config = dict(
    d_model=576,
    d_mlp=2304,
    norm='rmsnorm',
    tie_embeddings=False,
    init='normal',
    lr=0.023,
    lr_head=0.0059,
    schedule='wsd',
    final_lr_fraction=0.0,
    steps=4725,
    dataset='wikipedia_en',
)
MLP neurons of a small language model. Each row is named by its layer, matrix (up: input weights) and neuron, and shows model dimensions 288-479. Each number is 128 + 24 x the weight over its row's rms, rounded and kept within 0 to 255. Numbers have three digits each.
After each neuron's rows, "fires after" lists the tokens most often just before its 100 highest values on Wikipedia text that the model never trained on.

L8.up13:159151142151122133094117152134125178135093186178158169105119139114136181157137116112137118112149126165131149090099163135191101101134171150158120107101120103107109113115116168124172164132117070125101179143158151116138147119117127155135111150165083141086099137133159141122164116113116164128194125085147134115125104138113116150188130135103159069077157132070134103115142116125128097120129138145159154131144099106072141099098145076106161116091131179148113107082091124089159135133129156186111088130113158177145132109132131123128167166122146129101125105118142096140132129172139195126
fires after: " |", ":", "|"

L7.up2041:103127132151111127144141147130110113129100116099102111149124117126145122152112122071080093129124104123153173096095121139145108144163100138111123131168133123120095099095146133107166091125141145121121112119093091126101124139073123127131132159157135140079137119116142134122161095143136153136153122184135160117125098102081122092114136158101132086117159097135112112146118168134134137133138102135139148135155124123147066159159133130121130108166126155114091091147145111083126134156130126170130087155146116110167119149140105113119100120148128160126138107146108100120137097140143132143
fires after: " at", " the", " At", " near"

L8.up77:164101110132132124148176131157140095130109172176123101122088151113121134115126134108123154127146125107127106131091116131087073166095116136131135122105129094128172125109158116117123108136098180101092100126124130131103125123140155133124199106154137125176131172148079122116092150109127144138057088179122120081128128115117142157134107131110135150111137121117127137096121143165154089145134170138109106089146122109132139144076139165092144129128162112127137096105140138144074133162132131098094129166137124109198116135143160117123140128105111144145133118155113128108103141166146169092
fires after: " |", " ", " City", " (rivalry);"

L7.up900:123130161122161122159148167074123110156134127130151127106140152139162124066105108139083120141118097114100101119127127109142134141117123120118171131124123077113131162152175113104135115129157073102158122109146143120115122151107147132154126116118137109122125143105110126132165133104164085152110118167165041132089102184104128173142118121122147115162141141104120132124105108074087127159162105143100145160096142133120162151097140131106152156152111103131101120137142106136115107109126141091137120107092134123132133108142118144142144130097158142100067107152093109088167092119166122126
fires after: " |", ";", " 4:"

L8.up357:101183097128129157138109152114156111096113127150076108154145148118126170119120096134144101113191115107156111097129096119115134125154111156094145109092139123092114128108106124104140107120122119089091125104145181110120111147111140123122124136143154096084111162112122138121165103086147102150119114109116141178128110132117182128109099094120099107146148088065112106121128092145192119126139111136109121141119120107142112112131165102140084110116173085108165111135147142159126122107098123146161140112109194064102139160116126126140123155126158124150107119146124078134120101155108126120
fires after: "\n"

L8.up674:115118125114167143170089125178091127152128144137150212123101134128143113124107139105140138126118115132101106131101126152159097131172109145110129145140114155111127120125121109106095150076108119107116148101124130120152126140136131137164143149145159111157111149129126097090109149133139122126142141162111150151099134162162124138139075077102121152080147149121154115099138178160095121071089072123126125152119113128140100115146120138174145141139113168110146092120111137133139157105131117134151142120122134141131160124132148113106157087125137135106179107169139129128144129147181133118
fires after: " |", "|"

L8.up62:144141126089175100131142092156179154113156133133151126142137139165148149150133160134122132150103130136138131171133146093119086167122105106145122112189102092137170084097125111070122089146123130136168121097119141135116115145109077116120119154087127103158086129095119166125110149140128172060150137146142126112090119071139094162147106122166132133170129119157102126135064135122126135154151124135149109164117136117152120104102150132118102161125114125153145107130137109131124125135145126126137149084106160128133148138101120123103088131136135123145112118103121101123140120109121122143
fires after: " ", " 0", " the"

L7.up2133:111187130145118123122183091131126116138146176085094115120137126126149147125126118136069113150143154153124107085105102134139106098139157092149135135118104152125119131117149189128150114161125097144114165134101114122147144159101118127104124146136113168127139165145128126130131098099148078177113158116147135113098148152138087083111112122120149095101144096116099121076114121103106148103143124130133142157122117116153132147121145132136126112095138116129145121127143154087155116083108089125156132117134177108157098155113105124121148102111169123140149161107127141159112107113144113142
fires after: " the", " United", " New", "aman", " from"

L7.up1325:159160096119135104121132135144128101151104086198099113125122131093108099143082156122108133158085086121141132117095133099118115163138079127139125134166101109099125131099125160130104131112132091142101140151159129166145137069122147126107121143102158107138120107164093154133135119123103162084171146132147140114203135153135129127130118081107156135086130130089131094105102124139078150172113145163116125121118097113168093105098104128103054146133171148116177115132102138089149120115141120144106076175114147138106147130116106112122151155103162128148154124153113147147169119133126099162
fires after: " ", " 1", " Pld", "\n", " Team"

L7.up1425:138105128185091114143126122128125156100084132131098130150118170116127158131156117100117132135169169112168145156147132132171141111073111130151115116122130162107091097124133140102087152136107120142147129092122132085099141126119119126144141128120159109106147144149113125109141130120114128126103122169165132200147115098169129095110120117144136127129126133125149104100138140138122147118120106145129126091139117082122097148155125113081135085153094107168120132140158099134138109170184098150139107134138143117158148100104128146134099161136107114156119110121153120150094142136100137112
fires after: " a", " an"

L7.up1015:124128114107108117125155076151108090121141114117122105127131092181135118104102096117159110120107107166117160138086127070101089134113163115136175128160161102127121098139117109167126134170136131148135112131108129157128105118157100132113148129087110105125144129157122116089114137192136174109161114102122130151125130167142129160131097118103149183074137106156123137126132129129116114143074152144124137101144135093078154163155142145145168122154149104116125120096163167098125138165109119087113116135120106201158125112115087125119119176132164078087100138124158099164097072161137147111
fires after: "\n", " ENG"

L7.up1280:098114157107107141160117047088124078170159151120163154112101147170151096100114094126088107123102137153101116155074105116108124125147125104128148132160105148087108152099144135145107100109113123134145135168132136121122128104140136095154107119105166138132164115123159097106125088147128136150109124153161145102128165134138114118116094137087112116098131126147096111109122078132126123101106151105115120121123149135120132162137102146160085174153113150166063160161166129113132139112108150095131132116126112059157141144153156094124157140098095128099126097111124147138114127139103098108
fires after: " |", " (", " /", "\n"

L7.up2143:099117153114170127135131123144147123092117173085097136110168112168141128078128097155198133094137097133122138118121131146119138118155123133122106130113175160132134140165145125081167103065144148157144157108124145142145154139119062153126133147119158111121103140142124157127151130139137165170135106144077115103113135116151094122094125137130136156120109129139108094072122142130129131148160127084107126114141088136134124145074168115100165130166112143166140145130161149134140145119099060136120103143168087129115179156131127122149127101109116144093158124174115105125127165120117109101
fires after: " the", " The", " This", " this"

L7.up1465:135170122121188144100115108165164129092140123122118115147138110160145128137144091123132087157103144138120111097085152161140158094125101120092110126082130103159130130132135151166148086152125101119170170136143172142157120090184139119127131166170134109130084094118108134115122123101136128123080162133147119132134140128116119130103087129109175101096125137140121121182170135124148141133106108154115116150141147161158146138104103205117119085123132111143127159158159124126100123132114114119124130146158121107112140095120125094125143139122146175148105154124099124131088135133130136137
fires after: " ", "|", " Joint"

L8.up1609:116128135111130130133134099115133136122137137156127134119109131135140143205148136126096151092149137135133146124165120117068157136146100107140170119179109103119120112157195117105118110117143131151109093138160147127098150129141116150158113158074161087137114104135108126112139148084169142160122180178133103080101094155132124119103160117134159132151116140127129146149080133153175134081171125132134172114117146136147090134097138086104129118138120076130087122120140171130140134102091103156181129174113140138132152171113136108092097164126158104130108130153123100141115123129125120118
fires after: "\n"

L7.up1517:122135162142101152119121096123100139131098092099154135172126117130137123128128115120127130154108090086115121104103145134116091135161125162089138147115109120135118134109141109124122142135113102103116131110150160168129173142102179134134123141141108119095141091123094105112111147134149164134136145146149118169121126128102111103097116151134122125148084158093108148122101125125137157127123122127179112127127116183148112142138126144117143134168119125121146112134128143127150152133124134130156102122135132128130188107097131142110132119109136142140136187118137144151126122105162159115
fires after: " 0", "|", " 1"

L8.up769:107151121129084165115100170113137157186159118129144121101102158122143131118113173089142172155121116143103114127136189152107113167163159113147110124121091135155115162159113128165122100093124115120145150106138093148084089172161176110111107115124131115158090156136109156108193119118136110150076105108143115075121095133103122132151139134139109148145114087125097152104119117168125130097098148183142113104108149088096169119145117119119101099165168145161153118147162140121140120123121146108107132151109129119156154129150120122145123173079131167163147151173146158147158098092136157092
fires after: " |", " High"

L8.up1666:141103107095073165201140124078181146127158145090102115096102141152145138097134126136146170127120105161166141170161099130071153137130157139109113132146142166134104149145101145146116128091114154130089137136134119091138123174110201142138139143148114151161104163099160109132145124144124138138102075150102124132102088143146123143130158118152134163166147153059144142141167120129137120123143069172174142111123112123151157091122151144140114140156130132119092156126111135128121154115094093143147123136143090095111148116113157142121164128132108110097128135144135151144112128126121120140
fires after: " |"

L8.up1774:111135092127110159186119084106153207154150107133099167179114114172136097153091132127140182138153125116126125112107133097110137148172114158125114130137114148156127157107082145115123132138077114135147130112152128097164132136097115124121112130107109125120137166159143128099161108113142102155153146126123094162141148171121127085103077142133129138128125116125160122132131115144166141151131142125155118120092141140169115182151124111127119131151123110137138128130117140120144160171146109123188154119159072147124128095118160158111135149106125139134125133124126135102146121133122151151
fires after: " the", " a", " is", " as", " was"

L8.up1223:106176109128117145150104146116125093121103100138156143083137104118169158146143112129111112093156134152133137131107103142186103165150112119124104102121112162097121153108138140089102086135119121117182149131155090097141136159072112145064133142149155164122098116106132115160083138118134092150119148134147122194113097130108124128104177145114131118150147131126126126140137127094157121114152113144106071162096066103147107139073166108146149156116189153119116132131122149164165157115135099144118106115145146135094112110108127140126088143105135133123112125133148097147098117101128092139
fires after: " on", " the", " from"

L8.up1608:131135147154125137170108145082152137157079113093158107106130151094130167088098079105103145105142127158124158170133089125140121118131091128098144131078130160135097078125097126141146114145111143110123138150134134104170095141159117138114110122132085115113120106143104099115114078167088139159146143173138141140090102168130110145144137137153120139118132135124091123150124144140089139088147124154131135142141083111138133135151141095142148170116095112106164111169098139168108148144115123136130108130164123080145129114155103105103124156169107133122129119137148100150109113117130098127
fires after: "|", " |", "-"

L7.up677:095105158067161139133153143108113141128124167122165114159133129126149151108153147111115121095149141107141144097129104115149118113169150137110151154127136168162105169122115131161118097102061122144161177077127179131130183136099101159140124142102177135166143143125100114115128074148128141116123138128155112087152133156150137129079124121160115127123122094140134081141143173114173147147122162100101135146132161100127132099136113126134121118160145126160146124127121127125107173181110137134150126155105082106099146103134139117124135164161109131120122122117120135171136183143123131148
fires after: " the", " |", " and"

L8.up92:159138092100139113127132120125142102148147162077141128104102138095153120121160150161141079150123102138167122141105151046150120132112146086127085132110107165140161163093098135119095132114141082105102148117109184123158123129128137117142099140120146139137104097117130138152151123138114165111113146147145136132128151192111129120134122150166086080121149104117111135166109172099086143079134137067121159140115137108135090130122113147147127107165143147083104136156132149097102106126111093123163100117103129159111091171128118088146126133113134110134138099122118123162129094108149133124
fires after: "\n", "|", "===", " Win"

L7.up1036:130084114110103087120120114127150156073121123095130117138117157152126105134124121163156101113085184120150129120126169068155128111113096122129116145117161169111071157097099132129108122117156095154149152106117124088138173161127145109182134121096132125175143089145115152102116135150097116107139080145142151130138114135118115152166125133094135133142140138112132099100099150131125131122079116093120116128170107140134122091145101135083126156162133099121120136111134152150144154111107112103101149117114117141117180135150092131137093176141116095164124100137136149134098119109136112117
fires after: "|", " |", " October", " February"

L7.up2175:091123096112159123127158089174127120130147163158109118100081123172088099098174116098151143131134125156156169097100104117143120177094147076095106135122087118159128116150124095118136090120097140157170150147122100121177125106112133140146108150140065151128109171162110119172118108146146109112114125162123131114111148107142149101126097154153141132151128083165126091134126137112111138161113125128137134195073163121111100089131147116140105125118133139147133126133105127083116132130152091153128148149114129144142124143154147147140108103185175161142141164140123090134140134156126154124
fires after: " |", " of"

L8.up1737:118180113168139137119164101157119121175144145087139095110139120134125171158136123137152115134091112121144149116129135081152115150094123164117148146162128113111124123112096123115126138137158139098139147095181107157118123146115129132108139162075101139131101154133091136124110137139095098136150153120096075131114103187131149117139126188116137174119138112116093150118112115124166161124134077104131128136121127131108132102123161173130143104135170122132138156146114110103121117148147172113127148090095131127151173141179175147141076137117150163074164150114144120119141159106097118127
fires after: " |", " who", " which", " He"

L7.up332:122132101141136101101112140152110121158127092150124094158148149115154158138137143106093133125123137125120146125144144141140166135107139107089101197121165137068128179114112115156101123101120099163147076075096125152153089098128128130150141107103138120132117129158117124102139107104090133128123116166102126111128116112109122117085115096131145115098123141135129111158154105135103169139096141159136124157089152146133135112100076155132153127119104176118105125115182106126126125102179108091166117165119116104104133144115140086124126143121112101141153144160151148123145133095142136101
fires after: "\n", " /"

L8.up22:106122150094122132135176126149162140086122164133164126110089155158140164126128126147153134103112147129115131135142157169170124145158122106111072114123083157128130136144146131154121150099126130100170151150143142117136134156104130114128144125158132076151136142156093105158115085147087103077156118115125141117149075097104127112178142105183163096135128132142127093147128084103117133093135130065107153118105182177121136123159163119114125151125155117120142123111118132115121130131166127186136103122140153119102079124125073113115108114131102115139104134127132120126111151132113104168
fires after: "\n", " place", "man"

L8.up1258:130140098158214110132133149124114162107155115129125108113098164111153140116104125106136155176128090135127153132112126158106108146134095107079076101091161089121151115092163147119161115137117145063081129143155148130128138169157131149134170122117168140114174162133097146155194121145111149152132131130056154138159145159076126124134134114142095141135111130099109129141173134134171113149142133107145143091150148145118136139142149086117121110152135134133134147136138139112172125167131163117141119144137119104161177136158096123159114159110150114124130130116130117157123156120136112142
fires after: "\n", " |"

L8.up1457:133102119117173130139125112094087173099095104164115139108110143131144140128127147134103180152134135088130119155099111079113146195103157105112139147112127125152102134138146112168097139135132108136151138079098167142188131157147150136114131150124113175088108122136132134116136106117156106122140128106137150110148116149117098150125131095149113133163115153135139152136131110071101115135148134087118159096155160159095161124110130079121165107142159100103146130193118133152162157115130090086114104116113113118141135102103081176110095103123106124121163130126163158146106151136110126158
fires after: " |", "\n"

L8.up772:120129140109150108162119102187126110121148161098096173145146143197185095062152124155155154101133127161106127116125109130115119130158138116133092150117140145141145187159168121136165101063146143138111154151132141145157121138093157119120149155152136122131097120153146147122181149147123157136145122134088104116164157129109150113102116141101116122102133136195107098112156127117150177164120098112095111143139154108146110138098176081094132167097153115081121158132192190139168084106137091119119095172116106107103186139166155105129090102148130147097125140143147166162130173119115127107
fires after: " the", " The", "The"

L7.up987:120092168104170147092160089121156142133156094144128135111079144112160116145118143094055109135158088155116127119123142124139140143136100112152150124104152157087157143086152108137129110072148153137133128160127114130115089157150129158147131074092121143111150142142122137118179153124130086133141171181113123118113136121096128120080158116159130137120116135131134178150131118152157141155143142170108143119111157145121119107130075119117128163122130110090166133134176122161122126132201124103142142138138126139122142134151153105137130140163126143148124179140159105125112123137147142110
fires after: "\n", " was", " =="

L8.up2275:130137128057156151146144110142146162150143162111184177124093100114125182134099112148131160113150107135138142131101101148100139118131083149102140170153115144187091141156086081138123116133175133138142104150166131129154089092103141158156124138138115143140088103161121110156131075113120148141112141114119106095102141116129123093107121079122129109138069106121163126101170121145122128117124178166119125116133166156091153103127123101088103123165138138133134120147120126147164173142141144136093116167174135125127128166115168118119108118094123101153141166108090154133099125124088155131
fires after: " on", " |", " –", "On", " office"

L7.up953:108126178121100134165159161144141114121102104122115155108129103124159093114124138101097136114114151149155104107113120147139123121132131107126141118107111132122070140074081104088104118138123124146156182110112160107119153103172167129155158101144114145170088151178128151102146091153113108151101129157113096145134103127112111127097138136058149126078103130124144117115120125162114123158153117121172151088132121106122106119141136133085109092144118107106139132152144116171117137090166147116146135144107160094109118157094189140166093140127138146124146113153112182132120156152103128128
fires after: "\n", " ", " Rating"

L8.up1624:138162141133116155116116102116111136123119151128139092124074124166119140163123115108116207117169111163118103121111111105133164137138127081122139109130101163078095136124133123080137118161134161112134114134184094130140140141121159113135149158135123125144111181157133090158119128146097100150075130136150080132148107179131108084082151091153108155119105080131114146099133150152128122180089146089166109179148087122111172093139125136147092133132115148147131085098116133112112126124098145119121136097141117107119170141132103102105099151124131077165133166109142097145112094124149136100
fires after: " |"

L7.up435:173097150085096133133098098174153146119151141135106130133138111160125119120146158101106150168140128169146125155087171152110123099099104130140096094077079114148111123100140149114107114151144124141165136139160136109154150169114130120130167162151146097134129142084151134119135117087127109138130157175131092076143094121076137155138113125174147148111086150146115121125112107082106124122131137137167168166126106192116104105104100167144124157101104121131120133120093146114146128134074097117050109158130095135180104172136142159135144153119147123109111155075130117126135112138104145117
fires after: " ", " |", "|"

L7.up14:103089140184105129180098129141106137107167143123107121184157101154137121139131095147098169145133168174131109127070132141108172125114129143135173151192123094149124144121129122180115113128123103093097139127111134133114134128086115157136112128102160083125183067110106129143088088130105126121096076113129134132118138126118104130115089131120102130126101125158125118160174151116136121122114101130123122127151118116101129191126124128113076143120136088139153128146119121081113118108099129111116104108134095136153148125161121130136140127141104130117116150123131174124110123125096086120
fires after: "\n"

L8.up780:112099159104156125118151147135136139133120128146114130118083128160119118124164145126087143128136152146135098128113136119123117106104124144141122112179144153105120152127125138153132107111154155142135150111141109158142157119133133122189157149139127140131147126120112125131135117082131114170148125123139139135104127177096153132147128131110106075146116105145121170132181116135131110094131157125142097109136118103161119078076148081091153131127118150115132181151112176120115132074137155150152103139080093107158117149094142141103112130170134149108118109149130181157099160136115127083
fires after: " |", " with", "\n"

L8.up615:179134173107113084154141097125129149164111088089138104150164150083167128151130156144112125191111151128142136105131144131110147131108157122114073114158071109158135128148153123154125117139175163147120146155118151137102146159126108132087116111116143105139106155110115075167122118086058123107109129121116108083129118141154127110115124064147107106162144079122131103120092139125115168155160094151142136144162157095119139146089111154125150128123122124122121106160132094110100128161141139127114161161147110139114144102122160133125080166073150105161127091087138087151169123154083119128
fires after: " |", " Team"

L7.up229:155154118115118119096080122147143119159140145143155149170151117134148114104132133100107138160117110071151124126153084164145150160160148123114139097112154086137103121135086157123128168125117129172134079165135102103128103138119124121140159156164080123126194139148121097120086109126157139171168123117143139159112155131154133139128104138120132183118113097122088108124145110124162154092089120155090144099116148134130138154119172133119142119111144112121109153083124104120135101150142146106136129129103115121112130095130165100160118161103168151173156134102130130154152095136107102150
fires after: " of", " at", " |", " for", " to", " within"

L7.up1874:142144125129113131132122161152108184133120134153104142122143186163163103148151124102138151123112135122127118144142141090177169101113109154106139142123127136088129156119160084146116123109121150145141147122118128115164141183085120145103136149145143075105150082155134083128110121093103103109124133083137118156104123121159095106103120142108155118122141114151142115088115150173130134095177109116135115141149080114112084074145153148100142099164112152112151124119081131124122110127161133132091120123102137128145116162096111135119117098107121148162131120116132120086099172152107084138
fires after: " a", " is", " an"

L8.up1523:113166093098110105144098118143125079121134131131123130120138141156134134153140136098175143176131144142144136148125136122117154085157124158125098117133100146120132155080124109139141105108085125138072156111110138161130116143202161145117141140157152143151135123174140119107118120121117183119128101148194104085124131150063117131192108134101160147090141120137128109161138090095102107124152108161114151104184107150122114116131112094140165158151120107086128143191132121112133133137099128158138187120076141145089108155094095159122099104189144160164099107188142170101070147162141104132
fires after: "\n", " 7"

L8.up1359:137113141153153139109136183147097144165114153114152106162108140117086095102118140129094156141154120114142180136145089130110125114142099138128104176093128119176131138168122148112144123092099144143134135072174105110099105123098096126122085161107134085130185107139127049072148125124093134123153108120122089167145120130131149135121087132112155101180118120144108130103112153129124155124138110136119144116161140143137128112143165143064170100134129127142105121087131153103162104146133178111108157151131110140081148151126083130107085104153104153125145118146147126128117089137128142140
fires after: " |", " 0", " 1"

L7.up1369:093142125117117106118103138097130098123134133172108118108139147144139102125085113107174168129111127125108109120140133141125101145166111148182124129119140098108131122142080109122100116079144113117140142119138134111147147146124096160127129105155106111118158136140141114116101113141139127126149128149113085172128181145153133094139134093147115139159179103082100118100144166116114161152132160094162112133132140132141140122151152126137129113165110104136143148141129105105097086150159108124126111131154111157094105146126155124144155155130133128110164123106132113147092095127144104115
fires after: " the", " as", " The"

L7.up1554:130126138132108150113112107123172149122093117117109108101098114170136146196147149132128136128118088124108149088156187100135135115146136146154106126121133151131086149141109120123133147100112132129145127129085127139108176159126172126112145132142162121155089135091121143135124111102134123127153118112119120119155115107154129116129149074141105153149110111112125146134100157054164101099112118187143103096073134118157118125118146126136106127138099127189150105136144100095161132136117132124164088128127088159114136150122163089140156147114189111084106109138129117157114114135177132117
fires after: "|", " |"

L8.up2078:117124109141126157114100150136111142117143105135114129111111131122088087120096133102154156146153122141072116108127140139119097080119123148146137140115128082128113127098142106132136060133138126137128103117131125143149096147100190089119122110087113127113110133104146155130191116137090126124154184154140169119102131118170134145105121170146151185146134097119167114152131128140148136120162163149149138175106190113121140149131166113110115132112121103167118097145098124147038116134112131067102139099133111157196156102107135116083151121114155145126152137107108163094126173143112124128
fires after: " |", " to", " Small", " "

L8.up78:118131113154127156140091121137157140155101125138182107118145135135144135124137125166098151122107066121161113083139110131129130125129118107146150109129119136124131157110126128120141098153186141122132109088108087105153152114143112119084141106153137153125132136159108140102101139106142169136099123147132148083109185149177138172143137170115130111139139088142135115123146131136142091156132144105163094209108139136124130125089118160142151099152113090117092118103140153154136152137088150144112126106134083106101127189148092152113128148119150116174135087112122085077085070142120157136
fires after: " |", " —"

L8.up2234:141133136115142139165101153120097113150140157119174127131111101186129162118096111105118158132136159151131135116139079148106130128106096077151127119188166134120112159142104126131173105102113125124144126124108129156169060126134145156142136166126098136168086168177108111135140112154123114141156155096079116088092121154130125088130145118125150119157102116121125154169138055083116130149126101097144128109149083139129139107134183099109142097190141107146116159167143143166132087141118099112133104170089112134110082099134144142131115118159137172153124136142121155116095129131105130141
fires after: "\n", ":"

L8.up2280:090157113130095157133091112121143129130107133122113080109112153118180104152147158165146180133167140119080093133116160124176147134133154140086102107130098098146115152114142081137157099143085110103131131159183144112141142128101170110121135109143105125116083096099102100143124103109141141144115121156106083115206130144160110142139103139139141118167120111111134129114127105118120096132110135151143152114129121156113071142123102155132110121125121170105163118100154145122123113141100134117135151108147153177127123174144118135105070108124126083122154139134091113128110135143148098092
fires after: " |", " (1", " Team", " (0"

L7.up533:098122166105144154133085144138141173166134131114116133134106156167165161130099115094161179122112131114087153150168134134103103143101150108135109133149161104168149130089140107171102145145144161149115133132159095109156120152164167133141128135130170108153110139137118137141135095112165104097100068172107107110137134102120130168138137148115144118110107161107124085146121113163128150106151102149107145132173133147120128130174151085110137097084119067121158092136123125099118099097117111150135117150116120150135133187142151113115121083177136134117201120125142151123167144154125095117
fires after: " "

L8.up2113:117127128134123180147124098089147132129132097085130122169099084073073145109143138151110136127156124141110131165134081173092149133134128136109111163094136085123089135140081101135119130103161170116122104121152148108139102133126095120137144122083142111139141103116112094132113142161113150117166138140122129139071130154159130123145150115115147119151137085175139124092151129139127153132148119129135135115076104159133149143098127138132170149102102096131153136152145145111139193150127136121141105113136134156084098059109138142100141146128063118108149169137111120162188137121161125130
fires after: " votes", " ", " hold", "\n"

L8.up462:133135115110148152138114131123125177138105138076155110136151139072099122159111158175134100124120127147113124159084133150136139117183094164130123157094157097071145112145133140164095125135137139103131129112127088109129144142118087194068105155166113093140131111106125122151140117109126135129147104150146115091143116157153119142103140164128106156135088075093088130128143122065151102143110145146135093111117120117099123084126179169152133147095133119139150111123157165096152121143126156143125152098105132131099129134141100138094136139118094115110141102201156111112099108092119170122
fires after: " 2", " 0", " 1", " 4", " 3", " 9"

L7.up1717:111129102111141091137063098141155180138095123142112137126130155139113145097132137144149144124152136118130162123120164143123120134115132114111114129098120212144118120116104117144129118133125135143137124122099093109127077141093082147119114113109122107175124126147137172110084104161139109103126120153145160113175107106098156131130153131143081145078134114142134152165144151120156113138101116119127132144123126147118131079115118153137168120137155127126122115149110109145193156085137146143139118138105082135125130118124101133101159103147126153119124093119124114111149157121110120085
fires after: " |", " the", " a"

L7.up1217:130076117116162109125128117158149106142130134092125141119146136124123089143108150119131101088164092074119207108113145123145105143172087126123131123133133164150141135120150161110128158124146134109140166128121131126145159148119140133141125157143089153115105157135167121116166099131107123146103106081188108124154121167112089103156137128152136107107111133183124128129170137143148124135080139141183129094090103162133158115139131098149132110167158127156121133110115112116111146144165095133112147104148114152131144125164137129133130149180137145170127154151170102162131130142086131136
fires after: " the", " was", " is", " were"

L7.up2097:141083111123126109141126163156171163108150119115122138135156111153133097162125140161125072132128132165149184138105072084114131109138106112147121127115125124134130167132162190132145111109119101178108198121167122117142116141126135140100085138143160109086157101097131162118104107119153084120135097098175092111148159108155128163106107132132172131122098150113112157116108098136121133145195130109153111123129133150143113120111107132104155098141143128122121150133171110090129130114132123128139186086140122098108147098124132073131153103119124105148152126130148173136140133100136128150
fires after: " 1", " 0", " 2", " 4"

L7.up839:149130075127116134095168136178136172134132130128125141131132147122108119121126161107120144141147123145150115142166143154109137175161095135134084138105107130122154167138126132109032100090103185156164125135174120132148125136098099130102156129095093109131140127155132099164160160152126126103103176142108140119158135093139121087131125148144098114166116116121087099115176092175127114113172087124122137139105120155114135119134140099146128139128091127113159151075121128151092170122136145127106126115122151120090118121117123090122125075160174138091135130141125108152144087125120118091
fires after: "\n", " ==", " ===", "===", "==", " "

L8.up958:146144080113113130172075131167136117132105114117134092120158131139148104126091145117140113153133111135136124112131129091071140138136139097149101132107147145144101141143081153121131135143155132141164150104172143134146106143190131153135078128174101068163158123154135155113120136111140144107125119100104097132119120088132081107103148139142137127161138150163083141114147114112138128081159113138179136137139137152074167110132069110158149139131071116122106134120151129132123131115181116084136136085148121143212160132142096150136124122136126107152160120141096115145133134106123131104
fires after: " |", "-", " 4", " (born"